config.toml
n_layer = 11
d_model = 512
n_head = 8
n_kv_head = 8
head_dim = 64
d_mlp = 2048
vocab_size = 16384
activation = "tanh_gelu"
norm = "layernorm"
norm_place = "pre"
norm_eps = 1e-06
positions = "rope"
rope_base = 500000.0
rope_fraction = 0.5
qk_norm = false
attn_scale = 0.125
bias = "none"
tie_embeddings = false
parallel_block = true
init = "uniform"
init_std_qkv = 0.026
init_std_o = 0.026
init_std_up = 0.026
init_std_down = 0.0
optimizer = "adamw"
lr = 0.000923
beta1 = 0.95
beta2 = 0.99
weight_decay = 0.13
lr_head = 0.00867
grad_clip = 1.0
warmup_steps = 432
schedule = "wsd"
decay_fraction = 0.581
decay_shape = "linear"
final_lr_fraction = 0.1
batch_tokens = 65536
seq_len = 1024
doc_mask = true
train_tokens = 501900000
steps = 7659
dataset = "wikipedia_en"
MLP neurons of a small language model. Each row is named by its layer, matrix (up: input weights) and neuron, and shows model dimensions 128-319. Each number is 128 + 32 x the weight over its row's rms, rounded and kept within 0 to 255. Numbers have three digits each.
Before each neuron's rows, "fires on" lists the tokens most often at its 100 highest values on Wikipedia text that the model never trained on.

fires on: "l", "er", "in", " | ", "ur", "as"
L5.up59:123138154078164158103095100134055179117133119129120094076070123225173148129154138063115156143120060113135145126184118088121128146126132168123111137156077131112144123095201122119130132176101123056103121181132149063134137083158136128094151087131096129091165101141118148097130110127118140167149135107099141128088178108137113071086138168123089148149094119042129117098161055167134117177072130140108125109151095138199147133100120084163123133124137108135122112145126116146098121144111125145083054074130104078198111168101170104176158118085106126108179106161121091129133112146153089114

fires on: "y", "ing", "it", "t", "p", "en"
L5.up657:136170149082100135189109107131130122087150130139122072100079103132190113122159174117155065088063161154136168183121156156148127182168129110127081131145148109150094129099202164132131140212102124150111102204164106118169100123128081143168116106110082144093114136119133139146076155130104133111059115093112128114169147184095123090097110132157144173173095130148059138127142107092134156116133126153173158143120099146104120157100036154083177119059134103159106120132117181159134073165101164121096081107096133184078136082147179107077122101143127174142134084106126120161162145130163109132

fires on: "n", "d", "k", "z", "ön"
L5.up1993:147060076084128093142090112119116141111194178178108038180134079162180174123140110081082124119118135115190116124162073144122153180154039087196101169150105132087100049178160134164097112165110145170096119144130138087171143098131109101111104154152142154074113163133087168156139137139141086145145051108127125112173212133149093139104090126160125090140162149121159112144142143124123112058104095126117081110115099147109087157125093163141127138147124131162154171132123078120104125148134117114143093065121089214127123118094144070095115141099171209097056250124088139079138187112165118162

fires on: "0", " Big", "h", "f", " Beh", " a f"
L7.up846:064135101140197165174166131146056136146151202173098122111083167181111179143126160088147118102155128171136111129183147128079165141147161142155089198096070072101114133143155076116181155137136150117182145147132140135133149126150094088140107111203187116127116089094124134109129171084106172067121110129079113132203132185158079143130149155120210162166130088149070141161136165117193117140112150182105111144097158078076119080110133064090122105090072171187098117168114097175155118093109135131152154074116081096131142144151153075082110133105168152155085097118085120171061131146118124125

fires on: "o", "ut", " G", "rid", "art"
L7.up1910:152149094100168100132101138182056119066127149138128126198182216147123142161093162076121115164125117135128157151149130138109096125105125157162125105162149144113111104094118143083171101113121027078173075161107139181138069153117118137120145114161117128135126167042086151157160116075141157110096083104105144098145132135170130108075175144168169161153133110184105106053124141169158183147122042151135128121119111143091123134129142114119156139120109125104172109146153091150136129141102087099138145085154120150110149145113101144108130151097094131156080209092062122107129151139188119116

fires on: "'s", " m", " d", " season", "j"
L7.up803:131160143115076122098102150203121132102149156150134073150081114159106135114118147118137104113139096151145135125074118145142120139128107091127139186084137102122096150118136126119060145096106126165131059100219171127116096161150166089155082134117172135094121125077074176123108173089115170101146136150115105115094144185099100097120107102144184122070133122111108144130167152179116140110122126173064138104105130140126120112166063158114157129138070179085132125156102088163159128166093133155129124125154114054099123104127175123094143118095155147129147159087117147121138150160109091120

fires on: ",", " of"
L7.up2027:149106121103176107071152141127112112108104111163120092103166121101147102115143174153124067130117097181092112110137118164116098194150128138086062186148104128132112116136155155173152128151072144118180154174077101162145124124119090120075118116149123077152054161086155145096124148106072078121162107195131166206165148078116075076073152120112132164173104101122121145154155120104161165131101159104126174087112129144142100159151145195134088139141120117110124153129095151115181110132095116110058106114132164159104160117149180124165135126103027119109063168090150070164139126160162133123

fires on: "in", "and", "at", "ch", "id", "lean"
L5.up1880:200169131073117109093162125142105110122158132089146090175114134097137154104166100106130137119128129066144138146172174114135118129157123113121142074125131166063141095058123140138124167158108108115116125147105123109075153124127068146155119105178145100077098068110137133142151146174082144126145098054142110119136150160140113150108073141120089093117093134131107198118144161112092144141072165107138125115125180086112080133115126116117111130117141093132138141156165064145114076152065136120125193052158117120065104146189174157107166180107178118127073176107097130144122144115101156154

fires on: "er", "ber", "c", "l", "n", "le"
L5.up559:132184103110148126108111133166176158160152097075107112131110128134101121158135121084104129114118120133141128173123169131153169084149120151131092115158104127145105115103134085153076053124190137156134213190110147129140135130144193163119116130131104178150167133213138196135160106205087154138132059087119093145123143128090109079102107168115147134128149132165126158103165141140156070133087084069137078177122169129143108177065111155148082142072182146173114145156124126119184108198142153173164163075140103174112206143170143140188160183098144162151134168085152134093116143115172094121

fires on: "1", " National", " The first", " first", " one"
L7.up1890:117200100064165151171115173091118109091163100176144087141157129123156137122125153093147097088145083185160161126095152108174105143152103122170134073119108042120109161144154089092086081133136157137188117169129124073204191129168087061142117172116112078116172145148080105187114093141114144132135107111111114145135128095102126178083119117149141091095147107158085134123145151162170130173107139124152146127065121203210052138125160158161109138106077143162198133195114140117186140118071164138107131098115124126178176153135083078167108095123145160111147131118089098150105084138168142156

fires on: "g", "j", "th", "q", "w", "qu"
L5.up1266:073120161132093108176154107182163136134116100180112095112180225187173152101179169103114153160140152102171205135126140125137119162180166089068107161133134120064059125105095151166077156131140147150111092137157148123165069187164101139120157050067124116132126130115143115124130132110159123159097092177147156158171118150129125116115127132148125128091104081189086123044113079139067179141122117173108154129140149157126161126153097140101148137118102133133171205198118133188127123105129077145106112134130177121140101106079177101089163113142088136135109172068091094087119062094116111150

fires on: "S", "-F", "D", "-R", "N", "ac"
L5.up1024:152112103163097122109127178169125139117140160112109136089115159132172133090109105114102166114136104176171160090114127110114097174180125108115134109106110173155064093203130140058139120101085193106150071110129089164097094156135165155064109136084109151185178081170127096097136156128121170108117114125119128124117106121126112133118120160112151129161173067139060108120147147175133188188146161080130102104136123169140109121122082094108087130110145115122127106145150180172159125145078108106158164153109135132125160134111151176143138163129081115157152143130140119164087147132131141137

fires on: " an", " | ", " as an", " is an", "An"
L7.up1417:140194107166130165092133148125159146154094176138092107093139101166150104109114098096149070089149123171111143139104190170133128134159126114129126098123095143129157149171205124108114103141096130129148167183124145105100127195163153119040135116045141112174156095059163145154105117163143101072167111079122114128121098113155120125103199190161080145182097140130074119123133096126130096098110162119079190123129158165143110255067121152132109159092145138148114120149131160163123097084104135167051157154165124163132127174157072089156174106108101151131113178094091130127084142103130130125

fires on: "h", "$", "q", "Q", "e", "K"
L5.up129:101122124164139105166138135185133132173151152125118126127118198162163140107083133089148110132156121183154193118097149145119122126109171131083133185137106125118056123112164106098089165131074133114151137103147207134135181104208159109103122091167144174104163141134113104091112086149129103083162125133077133112200106162110099080102182134140153168137146094144043142074143116154083145103096097166104167103135100175185094093072047112183101061151132157131121172130170118131158175098135112105103136141082126122117145087162117132133168115116137109153117173095094101181149158181140159141

fires on: " Th", "1", " what", "cl", "bl"
L5.up349:143127153155119124130129116147071144118100081155153144116120155123080160151187090115080075101174097125148185185101117094122101134149176121114074134149145100130123136157164120142099116099092108073124175115133103142156082166109150139114179095168097079112163097060065069112097178123128131135072094146148162162156132145157124118079150072085130123137129094135124117154134159174151175138108154101203063063109134195112179126122108115151134089057086141145097169141153088136164213137134143090135125105154119169120115128105177093145105131104150142118164140158135085128111075115100109117

fires on: "2", " | H", "m", " and", "; H"
L7.up1534:102154133057131147169138147107108082153125145099088117097111152153106165154145209118087141105121098124141156187110164201138172093155170134150076152142116194149109100118142118096116074106143069144175149108190110193143128062121124128145115123109128119177136208063116175104180121121094157106137092098187161080182135171124100116124138076085102160170117115177115128063201113112158158121090135147096130125124146136140098111122137110169090127083095171093080072172181058153127121116146132128141157152135102141140149107155116118113144124099140093072137097123133126124064135162167144126

fires on: " of", "ing", " for", "it", " to"
L5.up1651:150126154112112121148144103163135140066070101161112159147082139180136103124168173115135064101050166148080104173129119109134108154140125113075111155130095170156056082056097122184086144215119153125202080136082213068152142132163152114133113127148121159134119180098076143195118084112124148129167102159119150184123201165113092132111155102162112109173093139157109147100152112116101200122162161102109103058045089127148130171118105128165092105152158100153128106135066136113117139135116166104162127161075132105057143101183091165129146113108092165155115085096138115136045092153141073135

fires on: "===", " ===", "==", "s===", "===="
L7.up452:180142143136112144176123122138071142111128159140110111062150129139208076101073113072122120101145116127159120127144140084083075097118113192114117196101142160141114151125114095128123136106132138179135130119095120143078095103184164116066079136176176068141145150148120099129174094157170130102151165160149161171138219098166075139163166131110103147136104079095196106168154060132083147111115146096109110103149075129105065148122150120130066154100088122149109106113118132195203182101142109151172061144197149106145176163183179108107212132081084145149121132130137129143087127162109091112

fires on: " |  |  |", " |", " |  |", "|---|---|---|---|---|", ") |", " |  |  |  |"
L5.up1593:144156138140154149113121150103193094146142179130063080081123066123120168139179182116133081026114104140102092126163169138125116169122149091141082122077074159122115117133130149075120083104119118159143110079100095065119159073176100035117107099150079136177092093160072134179158134157127116120115130125066128138146080102133051167127137149143120115143143099098136102117161164121125191182090109060145054094175133085116102162121126118133114150113139129122074152127129131208154119175102111079149104141143206197112164074138144158154123122114067120165120093178110091140104188170117042115

fires on: "ur", "on", "er", "re", "am", "l"
L7.up1121:189118083027128081140141144166110122097166071106127061141129117109178081134100145106111087140121123197193103143144139100130115122141129115113085111073142092124087112088129114083115074190192104108123130118113125119149144117183072131113152130148111180107082162151146123145154122171112139142105154042152119120110121171126089191136173109175126138119124170096072144113144138164103162137112160112101090161114107099191106108102123104152102161158153131122096132184118101066144056151094126144153097113088119175076089139107120114206176134110118114128138138062129089187178113069124092155

fires on: "-", " -", ":", " as", ": The", "006"
L5.up2045:172112177154110129129157137175095152105133163090102051155149084090142170108145098113172095105109141142174139122152135119122104113111164106094130067123109119156108125094114077151095125163133107118146121112112097096107114077133039114094090131151110089108160131148119130143167097103075087055080089146068112084136132150160109119079127165078127159139109088148097171131165180073149107152098101097126120065168159151152143191167145128140118173093147166110149073120077112137123064094132095175094159093144105137094206134160137095206149129169136094125085150145148109127144160130096198130

fires on: "'s", "ot", "ad", "ine", "an", "and"
L5.up968:139098159072120126092128140112118139099139111161129100150112081124146077112126140106178131126073123112050135198110151153155128188126131088119086115121155138136098083105116137127112086159079162099096096151169131171109166129139133158124125133141134162127124167158109139123143109119155107108145117135087089113226130118094056168040109097116131183171168070155138112135159216135144224142102164153156168133126130107155121150109143144135153144136100199135068075203104053129100149084103077095135109150103138132082097162131157088071123131171148131139079116121130064165099135167155147124

fires on: "an", "and", "he", "ing", "al"
L5.up264:144150105079163135135161071142125190123157197061059072097075159151111125170150128139173135090093128174085172182072156136052118107180171080152089189173080154158107155164168122135123118122170118132088158118134080095186161131184114126096106149076147119124107175157159115112132106144078148096136106067121121102101162126091117140117172098107076083194124134186095125178174164136137113100165152124126119083148126097164139149096162108074150120141048067170099169157156140116164126115127166130128177163136106119103121146131071130075120101116079115107149116148102133123137092170100116173

fires on: "ald", ":", "ñ", "end", "igg", "ood"
L5.up819:108134131124150121126198139063094173113050127077100106163166130109104149123107110090129076114098130118163152111162143135121020148174157148119102148132123110182075148175141162084100071039046157142107118115060093141146136134133105117082116115144115106112121154116116069083133080116058149127096123118138138106147136084105102120135117126102150149130155070111088124145107159165137192104154126118121134084096145138085157098136054095164083080084179140205079136168162139123149136117103090107092062088106150202097111176180146188127112099162182124118179121163103102130114101123157099154

fires on: "\n", "—", "\n\n", "–", ", \""
L5.up70:174099155127138137157123116172177138109084182075142128163085109127140128073131125072170093100114087136136105141129148069186142183147104106090141122113128086121142143127152130129106121139149141153127137149128191138110118155144082115108130152093087153109054126093046115131073149135076191079162144165111168155131120124079123174145160155163230143127092136119149129106123131164166112156130122135135117092097140124078077132135139091153114110114105057197073181201151194133189136166118150141119084123143131111133129124116129122159180119115094169170088126104076129155124190185105105118

fires on: "\n", "o", " for", "ip", " made"
L7.up1608:166161137059166100133149062143125095107156091103091143115208112131053136199135127101157137136103132181199106114156180100136127165186092082116124134079083088157108138150084104106098094109149084117128103212188134163134083105116175186117104110134166132127138140070100133147132130104083133075134135150102103168164069167164101197117096108100124104104181063109126136129129082159156073116125105150130109186120137180152122095146192159140190183124132164137112105129139115133139103170128123132098090076102103111093115117144156128146184118033164139194118149082084101152111116206139183096

fires on: "a", "f", "ope", "aw", "ow", "ap"
L5.up676:156115195066089148171189088132122100162162162150089137128057124098165146136110155135128074132112101177089119129091156121106105174209139078133110158141151102119133103108142122175078130118139221118129127124110109103103133101145109097177132124155142164196107111128143109134134160158135158166133114116113069143175191120088110154108091148138088096144171159123095125083144077079110138165138155147094153077126184146103061190106167094128136122145138114178166127152074061179123172139109159129130102149066107168137122099107135098103120115123098126133127146080119103096127170166158203158

fires on: "and", "am", "ond", "aph", "MA"
L5.up1442:125193115160137140130124092090125157162150104102133152125146074108150113111058130123110145130105131089193105142154149112082105124114093104044121122073151132115133135163080128142100111070125105119176152100184074113149157106125101127151109110115129145108110089183152159169212158136125154111121098157122101138173169099173125097131100144060067145064119102116122152093145153109165120111086157061111079126095101072120075166101203139083109251128124139126190150171079115196172114131092173118132128145124179160158146161163158090159151184099180116094141228157121150126081175170103098170

fires on: ";", ", but", "\" and", " but", " and"
L5.up87:137162124114170146148201090110095135077089110091083139073123122164171158105094170122156118161132097143093150138106101102177113146140125151152067168099140156153127075077166138146122145130105156113141130160094086156073201094150094136103067179163136139124183184114124110164160159078100100145135115140124148159086231163162098097089140161041130086160115104141118125111161155186103101106117091111121104070110162153118089159113124106107093142063129061114127130131146112158102109169076116107157159066134097136076215094105158146156143127143108128089142120142091135128121124069133157127

fires on: "′", ":", "'", "ad", "–", "art"
L5.up520:168175153154153128139174175156158124139106164120124106161131156183145157161131109080099145099113112163138146117153209122155107129157128085099103136115087104125071121148127123103150148108102164175132108150048092070096186199183107094065147092152206140098204082127136107175115131104144115050135102141102108142152122176081115120143145173140117087109168124079092167129154127055156163109127105054090057099057159130167125149082155086169124154092156117148106163127155159176129069108097157152126131165142126074177161104134111158048167111072127192104115143125108095185127083151148121082

fires on: "===", "==", "–", " that he", "ing his"
L5.up281:147131196149109132104154115099111095065143143098105134129155049142192145119113170126138134044157109168138139156203167101105128140110154089074102148071140102188106094106135143148120105090228126211120173092025104087087094097123130123131156094163131162087145139125086083156174117109153170104137160124154132078111131105123089155107119127163158184138169125097145123138139116110156138098126086083090062091113189128165139138153139088103118147069095140138078120165169126157119101116101123138209105135102145161100153172144140069160127063115103144110122107138203137176104124157142103125

fires on: " ", "2", " n", "on", " -", " de"
L5.up804:171102134045124129067134186184086110095131084177080146062097156123154116188122156090163075146094092111155139137140149102139105185191108187145093085178115152092113111148123087119070104162067102114141123114123164095185096149118195125138124134126156101120170142122103139098144151096173087048212130070111122116134165156162121142132151174121179089131120082195088124082150109097117133176124128137100094124121138156141104114129143130099107164086116084124090134147091152172124083103159142181171102136131130113105119119137153171137151154081128186142176155080100120116133109167150111162

fires on: "en", "ed", "ar", "ing", "°", "us"
L5.up1971:151169080085128106147122105104132110119130145079103098154142112167119095150115152084115150095121112144143152140127192109075156175165129135118059149102039065085133122173209142163133135133132139106139167149078144106169127152155123101132098110170099120082118133120122128072090133152128146157157073148107125112144138154124105100105166141189111131159120146053148168121171164155155116112143159113091127071145102160133095151119086110192118128097124088156151089119153111134105120121116086113141074065078131115165165105115122090100142125062120133126086181118128083120080158174122109164

fires on: "-", "–", "ir", "z", " s"
L7.up485:133204149141165092132105138137123155143106160103109153167118115160110221171143123099161122125102139154143103111105120135226114154168096134147138184121116137141189154143086190082141174083126122150130161145115113110102059131150133100087089062161127195173174151091085115107079143087081220141153122156124107177103172131082110135111167121104128155048133140198129155101151131149119148145136137110142171097176152095131091172125072086132133115112116161097123181127088076144149091061134214145141134094125100150103198077160089105108141089056127152146156173143143130179177132193117157149

fires on: " Pro", " sub", " Sub", "MA", "A", " A"
L5.up69:122143148145148168098157191156109141126128072144130138172071119108187128124109117123158107133089140141211106153164160181110103115181211087180121147110062065179152116158109099137152104119150156100140153108100123132110190117110137082100125111060105123144107127172105123069143129130097142156191093138142140153147132072079083140096109124079153098114168100159111127089104106129141160137160179101085160097060078139113086111110167125099091103102103154173107155100096170171143131183125158095074133145123096160157143185123167138147158116132089141118117190170216099085139144183204127193

fires on: ".", "0", "5", "\""
L7.up939:132139202131150108116099147164144113083096165127149117091120109210177154172134150108082095125085113177182139099126107070169106160179151120118104113106120093212078135155086127092103124087124178111143100083160161096071109045153121132103135151192052138186104117155102092160133155075161142093076098163124127168190085199175103134123196117122126108162117077101114170086139102145135127086121096115089104105128139141170138128127167057084147143161142133146106105160151096084127108149073096180171106155100080147115110157188112153110219128148163123154157127109173173157163129149180159134

fires on: ","
L7.up1133:084083148087196098116148155109120108017148173151154150118156160122134171127097144130156116149107057103141170131114128131177051226109119101136098167155140128129104098150095147099148140160111143161185157138088127140216137198184130118072098114182171111096106138110114133105112103071129053115148151136134172104184103074152128130095122150152135129110165114124089109129145128125132142111132178115127127131060151176061116131147164069180128118158118108151128140112165116131208155095095149071109068128130150154095162159132197170162128175119174116173133098064143076125165089121181140135

fires on: " | ", "4", "% |", "; ", "3"
L7.up1431:102145151142187095123082107136086141131089185161159137115164162141129091138145129125129144130129110123144117145107147095107062219136141133153114146154114107116072152095073077104100127123105113113174098132134128126138177085132134122129135127105139124104098104091121164135154140134134103098102123150121201164184096151100114130150141147138137156108110153114153093086149132115105138095129115072118108147112109149153061120131105175150124109189052136138119075147158109183136121175106068134111059152089155142140120166168133086131161172093183154168211116150097077146123108168085074175

fires on: "–", "ov", "era", " of", " sp", " ext"
L5.up1632:128142121093117132101094138103109138148163081167163131187097131179172091113179075094147175102101093129121128103088113154093142166140102108102132171116141130122103124115161119172103151086119096079171095106078135081117072163123161136129060153087114143117137121149101071148116092145065108099105086112076153114106152105138115148122110123169096129084177106166169137109145140164102137086127165094095122107130123083152125093145154149180114123114146075177094148134058112116182136152120130076133105114151147076126094180154194105135215142130108156175138127161134090139163159137154123145

fires on: "b", " m", " b", "a", " o", "pl"
L5.up782:152106161158144107114174052129148132139154196154097104055148188222131171149090093059100115126121095083124144165131078149161127146149107113167085191161165138077141092139153124111132181109146082153117136084110106109141100145175103191126147092160167193151095143100100071172112156076133091074187139176111100104110110149091122118146173134157136085167128118118159104069177152107104088071145126083103143105156194118093114099154133123152149122121063114182113162125070120122153095091157136178139166117114162108155060112062132105163142136108111139115151105107094151207172127180140145149

fires on: "-", "—", "–", " –", " \""
L7.up74:143150139119092173140070132128142146129139093140086132161152121114105120164135120087140115071126148133122127118126140139132113154139107101205150115061123164189120176151081158091123114144072202135186136105136155124134069100083130123101132082071130093120154130117097082125143169119095141082125133161084194166150081164127107105131159149100153139098085093134125137142107087133102124163101146163148128109099142146169099122131119108095136177122075097139162174161130167167143095103129141155065122166061128146151173094125156196116159063086100171124104167135158102101161139156176160171

fires on: "ch", "ing", "ly", "'", "ed", " by"
L5.up621:102108185166136104160193071234158176131072132085117100131061116093212096109136087114101120150102124135157136101160087120141092139112111128133108130186112083095070099139150127114130161108118145076153121167116076137105173116135166111089111120122143169085151143103128128116169140077150171145093136100125116135160091055148069146120181145132126120077123121106102130134146145133143102158155180106204175123104104129107134177103048131152122185097141116138078086110099144142153123098130065152101145074061089150188148086145145120124122123159127129142140118159106104088115128132095126110

fires on: "–", "2", "4", "asons", "/"
L5.up1177:165164137173094100099157155146083184104109145142115183159077180081087089125140115145155101161047130125126137140115092082166119113138021140105130143163097080130119155126162109094131155125062130089151180187113171095119128124092158114179123121112124138184126143162170148132146108115102131154128059139131205155133150116168100067125122109124091146078176054169095170120136107165128122149098151147094136126070126172187067111092151090180108173097085100109091123163079128076139107105105176128123129131154131103100138106129125110134141162108143135117157235088133108152119085163112165151

fires on: " K", " of", "om", "ary", " of K", "K"
L5.up605:093199087112169146101134119155125070103140173104058083137158113112128164126163109123108140096100130116170104148087109150161122140181115133164156099108140138113137121150112113106094136169080113169178103132191120147180134135177126066138119069102102176129088107106116123184129143110065114121153100130110176154144053120154130125140137130117133119137075141154124141115133139140118184113132154077099112140120098179104118105151107126117130117133138086104128177084123147132161112108110165114092127155126153114121108066123138079161120112086132138061100127140146155197096117189174140166

fires on: " the", "s", " in the", " of the"
L5.up1821:137107158182156140063159147163114164133084082130113202169132121197120108167119101143117127111106134103103140132073079032153130173135141127109121176108078144124090166161108088106142170137077126105144048123135124090149182136108142130101092167124149125139175156155173117096085092149131080117112112181110148143121090169153126126109184143108121144135177112109074123099154133151096121128092135120077142130134107138184135125136134102146082133182112126128093154114121116101135134117102061142154114122059137157113132164180136140146114174141114097146124160070118070135121123088118187118

fires on: "and", "ine", "isc", "\"", "en", "rit"
L5.up13:145092074122120091113134124124127133050155094083132163065134139146135092114097154105114125140131111125131139187167113145134100170122133166110121150121121124108097134139114145111175162204130108147157116176121226162206114138167209170088129120180169143126092142064111176114146111082075183164194069133039126165163134165109115204108091136142163112116104085098118139067130120074150168131067179119103151115117104126141135121142093108117105138123121142130080126188070131143154138124088123117021171112143018136103155105124178075109229192052161115146114082107114094122165140161138104121

fires on: ".", "′"
L7.up979:142117106083108097144108162140153115098097091071113132137128105146154101129112121081146078097117095163196114138076206123165118117115076162155105109076138121176111134101106150045077126088088151167077206143136143118151126118141142159086112155111123132092169122127162100101076148115096123071086125133127102103177136173112119171110210080171141147149166176177154132104142188132139125154108111121108146124062107096143119086135170087111129141139149133148163147073169156133146141099122170111153060143153141119131156148180113112086169132122172173136168131105158161161088165205119151166

fires on: ".", "art", "ed"
L7.up1984:121092175099131122202141122136083133095156108108070124170148126144196112119148099067160132141092144128140116154140153073092073161113109132216111096142160095124142062113146103035118093083137146114117126130102133059143114183149069113120152165096140150104115148085103103165136160162128166168101127148103131112184139133142111134119135174182113150108173107130126145139155109207094136204079174110133126138108124157153106132140146053156091160147176103151163058098175108114174102092106119160129136104181118101154155135143174118194157130091161145166142098159084074125181164144164121133

fires on: "."
L7.up1906:177201141117141159140145122101123154127163180135134106125123104157212104147163120122099103107141078144113069110104188165105117156145058121163109110039119117118175156106140139087084139093115146114131100120145119127183097108156130091161125128152117104118153133136111166136099139144115115119148085203120082103178189144172124152078143100154155111177151129143126146115132134131099151151091181136104161075069133093121122143106128125163151166114097135149092144155131039119107145147139107060135086083108154137100140107182136096124161116088141181067127086096125092158106142138185173193

fires on: "et", "c", "ay", "l", "at"
L5.up1938:111102120080111160120116149173083146098111109138107180139088151114150137133154148084056178140111153146175173151158097178117117139132158142202119183154100114107139099168153083166112113156160140123147092156148154113152110090130095142126181075149162133094126195126143157136162071107089160126083070139172139152103111184083112122137134129120105170099142078146127106028157098094137165171124170141153149094083158161112122104111100160182123077156151068145115152156127077094128100134137207108101136092162101097138188138152114161142127162130187075105072112135091094103186129180095094190

fires on: ".", "or", " and ", "_{", "olk", "u"
L5.up130:178096204153085184179119117140127181156114120130113148137144068182175095149114149096086070175088103089118095165085191143101118167124095168138138139135146093102139076150186149172116191099061136107121138137146136121175173156102141166134134117120100170070157146123098092134098168164145119119117091162048147143099163153108121172114141140178112140129159184148152120127159153135147134128136131077096140114163129179110131122158162128191127153093126173127206138151151138100113091167122132134109168119151134098153125155127119079117153118110141136149143118086097051114150092120087136120

fires on: "2", "o", " a", "023", "ch"
L5.up1523:135115185125168154108168126144088212140147105128137140146082157109220127114102107126105063146079128150119092161114120132122172150139139174094139169099147095102098106123116103185137148122100227101120119198155150118144099159132153133064106077129163141146124153146082139151155118110145102136133138187123170174116159116072096107095070090118092078143142124112054127102136087155161106149163140139093048121067135184147161078116233115123129107097083160136194090128140109177104197119149100155164061079162115099140092189121126139089112208112155144098191127151126096092133087166131128214

fires on: "ar", "ig", "et", "ill", "en"
L5.up783:156151135121177100150125147138173101143103133114088151076148177165108108137150159089087122136141087127108183133129131143126082124165134104117130136076084101062120154114137170155119189175148138136184137099090109137122216155117098180103118152117126170077164076150145075210134160084115147101157136099154113171112137126161105088096135127162150138120148132129148157124128096157171094088129137110094138122116106142194085115128110119163143132173100082169149130146091132090118135134080182137110121111119115166150159082168130134134135104092132150119080152134136130120102168135129106174

fires on: "et", "ot", "at", " Mot", "ant"
L5.up538:154142135165154204116113116167162160121098177115101148147060163100148145141146139119161156151149056135186166139097099115127129156100105127172105101102156049107134096143190182138106116119136197156060143155054116108228097143157136091174134139122136145144136118108118107071112075121143120177090094066094137135145134151128132137123127131146070159113190097155059143125156195150190126066105129094127098147152103135118099155054068171140119116100106124192150135132106123149089107157081129086135136135150137120103140143107133123097091091083132133134031125147069104144125135174159048177

fires on: "b", "w", "g", "Q", "E", "G"
L5.up895:127137117160131108110123076154147073165116152160135166153151154101116187124146152124139095087116108113118156182091150143120080180130117100134142175088133154121098101175083108123142107129123168125131060148139133133112093165184124135134101121115148119170150098162090168085085153173111137104209149127145145096122098186187107072102133147094175148134097045156061136125180089133070136124118138125133144078135108150134058076159052178159050118167121097173150186157089115072142112185083077086124172120107088160146106136080158077167197104136126198125114133125116114157138155116114153124

fires on: " to", " | ", " with", " for"
L5.up708:137090109051151136116114133140133147108153087132116162127142149109091114148124118135143081122086189106154128140088101127096134190100138133102130121116120114146115101186139081083119066177115135099086114148151077103154177151182112137155110183187127121182133117103092148154142109187078113115107134108097110123141149103166091123138136168083105152166125151141064126123140069107165141124108115133138130078147172121135165133105117139104098119148114092203116145139119163121107123167111091108113147150065154148039164138067102145184089131166137164116168132112101104109103170117160168135

fires on: "in", "a", "er", "s"
L5.up43:172166169079126073068138106163141196135101155125070085105059153112167125066092191116171132063105099150136170173143100087147133194164090135102021197153127113070102119086152144146117131093118056149107152139133083126087147099145131177091089120137164196161105102132128138134165175142114113113112132105160111104091111088159055075120129122103075156188165112100141133088154116172177114163133140046169148134150105122149108133137103160164097181121135059133140125162178106111108128115122151150111140110112145174102109133120105087134160132066128104156158145148148141132156107153132130182

fires on: ":", "′", "com"
L5.up1617:077071141116133112146163150161146072125065176171131137153111148179084114111145128098084120138102168199141106130100144136128146151162169099105090134124109096131046105102151147117103156173106090095133152171136133065199151179158095115087115126175157169127115154123147075083120162097164152127108137091074158160109178148091093158149148111184112109170180029150121111090161129086096161137179144102079070134087120141168181143078092096095062135123179123182113134142160104086213169144060165135100130075105081094111183179162138096091131164132137095095163146057083091175086139080161087117

fires on: "ind", "ent", "ur", "it", "ag", "at"
L5.up557:151197098118071173127162143099119169099105145172163105121045144103153182127149123099102085097108215179128142160134096214098131209134133133166118160120114052135075077095115138141075141068117094124117143137147172122133139119211176105143101133100126146156130169135137118119139095151078111129105138162083132129101104076108112103125145085134114201128145044151110130123150123169109166153150155142089153133104142133063096113161091159101177120187151128104130132174149117111151164103087123106075133078108106122094122164095146111121167105117128136111145143105086121175120126147145187086